From a checkpoint of a small transformer trained on Wikipedia: width 512.
MLP neurons of a small language model. Each row is named by its layer, matrix (down: output weights) and neuron, and shows model dimensions 341-436. Each number is 200 + 30 x the weight over its row's rms, rounded and kept within 0 to 999. A neuron's up and down rows have the sign that makes its largest values positive.
After each neuron's rows is what it responds to, as a language model described it from the Wikipedia text at the highest values.

L5.down448,206,175,206,169,196,212,186,193,193,201,197,193,230,185,200,195,212,115,200,193,198,193,198,246,187,201,209,204,213,199,171,156,206,207,227,191,209,163,185,215,196,221,234,225,161,238,200,194,159,193,235,193,200,256,172,241,228,212,177,142,218,176,223,204,202,219,203,206,212,186,232,223,175,205,125,237,200,193,142,195,198,181,211,167,169,251,145,195,204,148,172,227,207,216,181,255
Responds to: Word-initial am fragment

L10.down762,159,263,164,255,240,199,205,171,154,173,198,176,224,192,155,193,175,180,245,237,159,221,207,260,217,211,228,177,251,173,138,261,221,153,244,156,211,178,178,269,201,215,215,207,164,239,196,181,209,185,189,221,120,176,168,203,152,161,211,266,186,217,228,213,155,199,213,162,207,196,199,135,148,239,172,189,223,188,142,172,160,282,223,195,226,189,209,219,196,234,218,179,166,176,205,226
Responds to: Split-word "f" piece

L6.down444,205,222,225,141,209,215,162,236,171,187,213,206,215,190,169,279,201,217,205,199,206,184,199,144,171,187,214,227,194,203,186,225,201,166,202,197,223,151,142,227,235,171,219,228,191,137,166,222,191,187,193,225,203,232,200,160,222,230,220,249,186,195,175,217,203,158,239,270,171,208,207,241,155,235,247,208,227,172,231,183,221,150,194,194,170,220,194,249,218,220,203,211,220,205,201,183
Responds to: Quantity determiners and numbers

L10.down1466,188,218,193,186,205,215,189,191,211,223,163,205,187,217,198,178,226,176,151,192,219,148,164,179,195,227,230,196,216,162,225,201,193,169,179,194,175,193,187,172,142,153,171,163,184,221,245,238,183,192,200,175,183,218,216,180,234,181,188,96,197,227,192,157,175,179,135,219,187,178,209,219,201,238,183,229,201,204,198,230,231,218,217,169,231,214,209,227,241,207,222,203,237,211,176,184
Responds to: Word-initial fragment tokens

L5.down1671,207,256,198,154,186,133,157,187,204,181,202,196,198,219,156,155,233,205,202,154,241,229,205,200,251,200,210,200,222,144,188,221,211,240,187,205,241,224,272,166,234,203,225,200,181,265,177,173,210,257,204,170,210,185,191,206,207,204,197,211,158,160,171,159,199,226,228,168,229,202,167,224,197,238,221,187,213,192,201,193,171,197,165,177,220,175,192,191,251,202,196,146,208,256,209,158
Responds to: Passive past participles

L5.down911,242,253,210,223,206,194,248,170,198,149,160,187,248,179,227,210,220,214,213,192,176,220,226,217,216,166,154,197,188,197,214,289,234,179,215,214,179,186,208,167,142,209,208,184,191,152,224,173,128,162,164,210,224,143,197,267,200,156,137,231,199,224,169,180,197,179,211,259,178,197,149,210,151,189,200,198,219,193,249,228,244,166,256,221,170,210,198,232,206,184,163,103,196,153,215,186
Responds to: Short consonant word-piece starts

L6.down1366,196,183,200,237,239,203,269,159,173,254,227,171,226,148,230,235,190,142,228,178,178,169,225,200,188,144,250,181,197,177,193,147,228,167,164,201,229,223,195,267,179,186,145,189,148,189,260,252,173,200,204,251,176,190,214,264,174,179,172,203,222,228,205,224,204,183,197,210,213,170,201,175,185,206,188,229,124,236,211,176,179,191,156,198,217,216,246,219,234,222,192,197,141,209,133,227
Responds to: Compound-phrase starts and name fragments

L6.down843,245,207,231,237,183,186,211,209,98,233,175,192,202,203,180,192,219,186,164,218,229,223,204,231,186,262,216,214,228,167,197,215,216,213,219,219,186,198,138,179,209,154,190,221,182,208,213,184,215,192,187,171,158,225,154,166,164,243,169,99,202,221,207,174,195,224,172,194,197,215,169,210,157,220,232,204,153,197,255,213,241,182,158,209,173,213,226,186,217,221,168,182,219,231,165,161
Responds to: Verb predicate onset

L6.down1470,196,213,223,235,181,203,263,233,172,176,239,192,202,211,154,238,215,185,210,234,188,175,219,185,207,238,260,182,198,189,193,171,220,169,208,222,220,140,182,149,190,143,167,246,202,173,189,200,185,119,176,172,158,244,235,210,156,279,222,148,191,213,224,189,205,200,238,221,286,191,251,205,261,213,144,145,225,247,169,181,267,185,174,219,228,210,216,198,219,222,188,212,175,196,190,201
Responds to: Word-initial subword fragments

L10.down791,224,157,173,251,187,187,220,222,167,225,228,177,187,241,176,171,226,244,244,114,201,179,251,180,208,197,242,205,218,141,227,222,152,145,204,185,198,195,185,213,197,194,213,188,124,197,212,248,153,192,224,231,167,197,156,125,202,197,219,212,210,245,216,202,200,207,195,206,210,187,236,214,231,223,271,159,206,139,147,199,194,213,154,226,226,181,146,180,229,191,170,193,234,189,208,190
Responds to: Predicate word stems